MLP neurons of a small language model. Each row is named by its layer, matrix (down: output weights) and neuron, and shows model dimensions 144-399. Each number is 128 + 24 x the weight over its row's rms, rounded and kept within 0 to 255. Numbers have three digits each.
After each neuron's rows, "fires before" lists the tokens most often just after its 100 highest values on Wikipedia text that the model never trained on.

L5.down1999:120101142130167128130109136102142128124121151155174119133122125109124106108155160103133132158112129122126105136163102142135174138159114108142121102179074134164119128178154164084123101161125091091133162116150116123148130159134137141099105162156142155141126151150115138161151111143178131147129126115087145087121152132149080158131087112120122152111113121122144133106077128138071087118090127126094157143137141125123122172145136127100131125117161130127118140138108129111148088139079184152143152112107161127123125126109125172154128153099128164118134153103121136134100100135142140093132180132137093168164117122105076110142141121109163129139172144115124129159146130180129121105129114091139102125102148109152135130052127120121152111143124177105215128128125110111162121126099106
fires before: "\n", "\n\n", "- "

L5.down920:148158105104103136121128127073108129137106150138180117126128134126148132131170104128114150124112171163132125121089136131099146133122189101117128129125098140139115109134131111137156113111103116127159101096131142122112131140136145114115083153092098091149128111094125119111152132132105153100141117160149141184097117162102140129094145108084129172149145124113155174147137117100142122107089125140136097175119144130119134124100149143161132167175157079088089159098145121121136163130119192138122107137137142113125102148130129188148088146164116111149113085140142167127111127137124102099120125112133150089159108130201122167124156132101105120153113120177106080141129139090137090116107136163148145159135137162142172130118084107125118127156112112140089113140154161114120117119175147
fires before: "| ", "% ", "; ", ") ", "|", "°"

L5.down429:131144099120074195205141113110123171143132132160152141127149105126116079116114093119096130089099169133151128158101132128118145130144157125116101122126114118090110085138144132134129148094090097131102102139110080138165119137167171143127123144134131121140154093099169172111138144064122151149094120115149186107088134175128168127130128098163126155173111074183148120154142092108125135148130132139102129146136149181149131114127149108129132131119121123160154106105166097130127123146117140165164102174164103140108124150135125159105084183110165126126159113112118121149096116164118103159157137099141119128149149092142135137133067074144112114162153104098127131092148113109116144140125144161131105114126102130132152145152107125153125160151123160136112141083140129100116121133097119
fires before: "\n", "| ", "; ", "|"

L5.down294:116088098121150118132144106149129174148122096071140093112129112125166091128069145103135178155180166112153133145149084138102151159121131114077114110124101139132094127123137096125128145119108141109143134122116122103139131131161179150131118102126137115103182137137122153067118143090133132146144123107092141137114110152086144105132129146126134136124068122166123101142153095112152152119181139115132146114107153126105117130100130169122141148117160108110137151112130139114143120148146118134095137141094127132089148148149148109159118139150135104134117104125085134111142119143123133160153123116114098114134122118107193108136100135121079095164099094136165156082106171143153116107107143172084155113174119115084150107172124164117088136112123163133129142122096115150103094152147105
fires before: ", ", ". ", ".", ": ", "'"

L5.down2026:146116115126167167146134125080129113082101131128130135105125125139102106120130110076128169169104148146093101129168142136135096123119117098151119109120102160120130158111104099144119113121143112120122106160136105120141116123118165155143148120139177102083086134089125114116146137138153113146155130121138114106160112149137122142132134111154139138147103076126171102109144116142147144125171095127184172132100129186082133099124139187121160088094138130161089153148156111072112112152120149139113146150161121143109116127141169101172128146101150147153126099142095116143136145148105176091130092106124158107110129137150111147119122133094103122106113118134129118111176146058130116126160100127127121136152103092125185117130099147118097129135146108141085081128134133082158130113206121
fires before: "==", ", ", "'"

L5.down939:134128168150129141129133125078159123147163083151126131092141120164105159160077137147130130144105163119151145085114105147113094183091119108121144122097116088108110110106168127106114105125153118141143119163140125098106104130145125158155058161136126133179079123112126142123096114124126153185115143100157179113120130111150104148140114136148139122126148085113169210154140135140137115108114144125148100173132158114179116110126101109133100117147109157122084135057129171139088106122081104141123174128140134137140099154128102153136138136080112123129137123156141152161167140123120104120114130134124109124113124128142086111115110144139098154107106116148107154083089173152122106165151126125133101149133113138106114099145108142124143136116142123156108122142096150155108101135128107
fires before: "\n", "| ", "|"

L5.down806:153168121110131167138183149088108124132129130135150141155143129132124122143087165187116097136102146139111167115112142105123156112135118095157112094088144116140097085172162139112112131127100089167111084127150110134163124134139120126125108109148123115137150135123144135101116104093092095127123152132141090120070101132120141121104128192173160141147130142110127091127146136115174151135168137114127174140145086111151116144165123145166128150135153111154093119131135133105126132111141118105107147169129141128131125136130143177097110143078099117110146162108156171149116106117139154119115111121148079084108150122141168143154136152154134147137104092167142120119138091126104106090104149156147127096126088122111138141167108137135116125087154109151124123116126115139160143122154127
fires before: "| ", " ", "199"

L5.down1258:085104107099150118129127121142124171119151168119179128174147082128143100152111125143142128130106148120113106164164095123162151140132135118121122165161099100117133098151156153150137141124144083119162120158135099131122132142143121130086143120144093126116160145127159133135122110081142098146144110119114131140133130149156115153148131166126095117128096140133132118136092109132132145120149143126097155152186130104109117134107117118180126135130156147128079125150064109130147130131106167135147129103134126124159143058132128122168130110155138100084140117140112110120176073125133099103139160136159146125095121122101176111144124106132139131166134098107121131118128123106165134144098130123150172130122136070165133131118161107144151107103107132095141132126100136073127117191112122
fires before: "\n", "- ", "\n\n", "|"

L5.down138:063114141118123152154138169076129123140134158119131135136150123144146083130104165131117121118093144125125132149196137153136143149109103092119129154154130147140120120142141127153120138156116139113091110086095074120130127162116151119130138153084119160137112124121128144151073097108156096151128092110148151102129133139152133128132163117123148102130113101114138162146085121121096138143084111125107115122172147159130133146134111122154138134111198136132155119080126128150135125126136204146114167098136165137126141115115137141167188135095190108098190112092084136132143109144143116116110133141152134121123127117117165113099122114106129100137113107146158099144168134113143099159160114170099145144119147096170146105067123116160138145131103170100142130090147154068160100103121107
fires before: "- "

L5.down1726:124115167139127151123106106151088181167136195150155121154119124130122119094130127101118139133077132136114152137145142137097135123135101103127095074143149130149156119121107148129087122135147129138138120142154107125118126122127112165149111115140116117091093158134137106134111115139144123155130087132115202129125133135127069168108088138141149148109117107090117097109095109121105149160115123143132131155144134071111100185129160088131127134123158114124118138138134141151137145160114177143123150065083158122129132197113083134110140149093118151108143134101092140146102162130135117165130133161130091141136099142107121108111127154096162129176105122132111125154115132129096101121153131138097081126174164088134159128092138124127153122116134143103152114110141091128156134135113159
fires before: "\n\n", "\n"

L5.down1583:125166121156131131157104187119147164134130127122120119099146130110127120123079122098112128123099158101114130137113188119123123056158120127089147113134154165082154098143138128142134128120136134156126149169126099150151175119151123126098108134151183175177165122122124133141131166119136119103143113133147101150075111132089142165129158124099186123154103131113169162152099127136101132165127147197094113107108109140159126107136111098141146124109150119127171123093118144140134141166118111129100109126132127142116126155161135099145112146156080096099145131125142129125117140113127112112145140120146114114119149085134147124101113082095079113151119126117137111116105120111129123135136170122161107116172105155123090139104104146116140107156102135093154144114133123093121104174156125
fires before: "\n", "\n\n", "| ", "0"

L5.down343:147145135133151125141126146164115116120157145135131122118121144103148126147110142131149152088149138137114120112090137177130166136166139153111106142148104148140131162104133118113099147157124111150137139139104159173198138125130115129142151141179082147104107124147140115109108122096139121116129145146151103074097182135086139186116134127086123139109099164132092151149116126131124120131119109151116123108112122129110120149156110174128113121124125149114112136145081152073195092163123153147118153065117155146095127106126122105126150153096122150108125142143134128149086077182118130178148126149150128154119111145136126128108087116111132141109094104100103140145126136118093124124122130149108119120138148091138172171096101107134159110094120181128148117120098168097143102115122105
fires before: "\n", "| ", "\n\n"

L5.down2015:113102196110136126083108112167137142140115131155142126117087157124116122083131164104140149104117186115121134133139089147167137144126122141130109150190118138150134165124158145152100153134129143109142168150100095117141153147152072136108126108184110116137112130174110166172135123162152140158127094114146160063127119101131115157133102115093095137125118128123161113130096124132165133149090104135103140087141115092131106146160211121158133103142149129067106131129133116118174105139111155123142142109103169127105113078103160108127128154127133161146092144079117107129139124149134127146151157149121095137145127136118145120084133095117161128127111091142099100159159111110049137101135119112119112134114137077125126135121178120142113137110138199104126109121142115171144142086134125
fires before: "\n", "\n\n", "- ", "com"

L5.down582:181119149112102082138158138122132160141135100120094108112148130126161147145127139112096153115093110138150132108088120163114064171129116112061136170084149086121124118126135118136131126138143146117087087111117096140118125107129110136100089103150130116136092113080114117105115144142123184148168080144165137126115132116120135079107168131126157135116161149183134166140181134094109148116096120145144136136095142149133142157108159145105127133145140141114127152134145134186089139136113102136122123121146111153133115136169137094122110116102108147121134116120120151150138127121096099138152092148129166107145098122186120184135095125103096107118176134168129147102117154106090129167151127163116095154138155116123125121140086104156095132155089140145071152124159126184129093105147132
fires before: "| ", "; ", "|", "−", "15", "0"

L10.down444:132129144122091132132094095111116104141126104121122158114175116187129142121159119135158140197130074132141154080107128136102100147139135115132135116130116099142113132128149137089110123196098162135150141141173142161161101112102120132122077156136107123123114179144159116141061123093127148145173122154188149102109136147120127154161103115154143104146116106125119144145138126180120155092086146130092121117126083099128147143121143126161105116121133111158129113122146111123104126123143110100135102130126104082151121143045125142115144142116146091127136140140161134121061156134122151132135135151120110139108109120116111104146058147114078146113103119096147130098164141128095125130133090153169138118105139164116127141078106188133120150134076104132081180131116155120133103109121131
fires before: "| ", "(", "."

L5.down791:139111128158128119098138140155173153096127121156122130153133115126091093149118096112154145134099102137111126096112141149134113073143140147084117153136105117116128135124118139132123149137141116102116145116073133167105140116113121126116139129168139116118108139095178115108133156094145154158110157121137118102120131135113094117172142144116158117090176167102136119141121108075109134114124145160187139102127091109100146134104151100111112148145151146121111168123109098124132126120115101094124053130099125141116141094149158122115121157112131151147165167158155101129157093153117118164128129119135096113146107112134109140114141132135101127072076161107134115110107122158108136149120119126160144153157129080153134166133101109151054173160119141123113145118129112144143140136154101
fires before: "| ", "200", "199", " ", "The ", "|"

L5.down0:143131098166123082120113124117100162104112142098096136174136107111138138146122117131128158121141129139179132132135124148122097157096123124111129127131130120102120080098063086125135148116151094157127108089158133178147105159108133115146110148122131096079117103128155102105094173101119167117133146152142139140063143151128131223082144119123154137119154161105146127137105134136118135140124141137143100131132101115091125136113075109152113110142150118100113127111117121156154163106128135112122139122100159147134101130127155101150103139122056154113127123162137139119091140154127068167097076139129150094145126149119113128143129121105131101129150133177092102104099163119094103167119132158102129134113128178120157161143111109132129108122138130121134135136128170101116125140149154
fires before: "°", ".", "N ", ": ", "been "

L5.down1967:194093100129114135193126102090130172156132166146144114150114138107141140124113111128101149124111174119141097138103155112122158129115140162127131102106072178137078118127107093122120113136106149129105107118139119148074141130168140174128092152087150147128090150102155103111118160141139139141146154170157147152080106161139097182079154130072102089150143110129160123125125116109142123111091138135163135156099131169132123128112075135122086114132089148109123144104169151129141186144123115121108116135154125107129116110128139100149118181112101084080166114148152152145137120110102119119109107114147115124114089126166147154099102162078151157142111133177146081143132146168121132136155125190148117115126137146116136085144144150123129167137122140151129140131130143089141097141173183
fires before: "| ", "°", "N ", "\n", "-"

L5.down1102:187113120126111116123084161111155106140122159143093099144164101134173137164127143159120132137123120123142125110183116140117104128108146129123180128109136117107125094114130104094136119162097123104142113100147119102115110129105166132123127114098112155148105129096083088085142158105104160126151190131142105176090157150126153129083108123102151150170136144120128135156140127106125147096122117144150147138130120109152133154101109166115153135134160156101097129091094138146104156088133138112143100159151125112129152141160160152153160140112100133089115099146068159136103136080119121161063103126126138100146139145161132159119095132139112111103111109143165090114140107115094163168139103149114148113108121150120105103124108139112142079135141132121139148137103144095150111168149192
fires before: ".", "°", "16", "| ", "′", "56"

L5.down1978:143137142089165132166159159100154113106107127119127154097092096152147114083132104069172102158115143128135132141149110144092116115136169117099129164115139176160111117144111100123088134122086126159141143071124128099157114089117133148125146085121109157131092128130122119097126157178151114116115094103124072159176141147112134105162149114135147111123127157120118084078091145131168157114166137161138096144138175126101124101172123127158110190108150119102069153139154173137105153116144130129152079145151099116130111134133075123110106121142136124119151100118126106133161137095135125104100077118162117141114105100154139183138174168148095103109133116151117096105139130099155091114113148126120105148115114102139191150087103122128109100086153129102111116154147115131138170120128160
fires before: "\n\n", "\n", "==", "==="

L5.down1409:072142133113145114145136161207168129141147107125116165113156135134123129156125116114129138128094130117112107113118132093131071081167131092156132093140106131148151090125148115138136114128110105098122107156125109136043128130091091161133114112147147127133106145172136160110112136125142120110136075152152137107139107121089121117164125183090168109104097153122162142135104123140108139096197152174136147106139099151141125130128147141134106107135153123174118129132144117100080154134158140122148092118126075140150134137134147136076136115108102108136127101122135138126142120166124126156162144120111080115109132119099144141126088140115172100134117130136152157162130101137105143120118107137133147123112134145130134121133134119119141092144166094105142145079092131117132125099144136
fires before: "| ", "place ", "(", "first ", "199", "– "

L5.down4:129095125094110117144110132141124162082111086148126122128098113146115083118151116122128118156147135137147141124116113149158180138096148111120174092171131141120125120146140116146126106139131133069147153132110139164171117133088135116100151120121172109084111126123133156105112142124131101125158147127148111121113133115113145120135121134127129133121140159127147120096134133110145111128103161144133160161112140105120139141105133105095119139117147088117129116119101152128085113180080146115153137131128144115117145118104111097183139126141152126113097126154118150181119193138118085117099143120134123163125125127125139130065182133122146091128113132132101103109186144119163127127148098118143102144130117143151151103102132138076133164149093166123127125166141152116210124133125144
fires before: ", ", "201", "8", "6", "9", "3"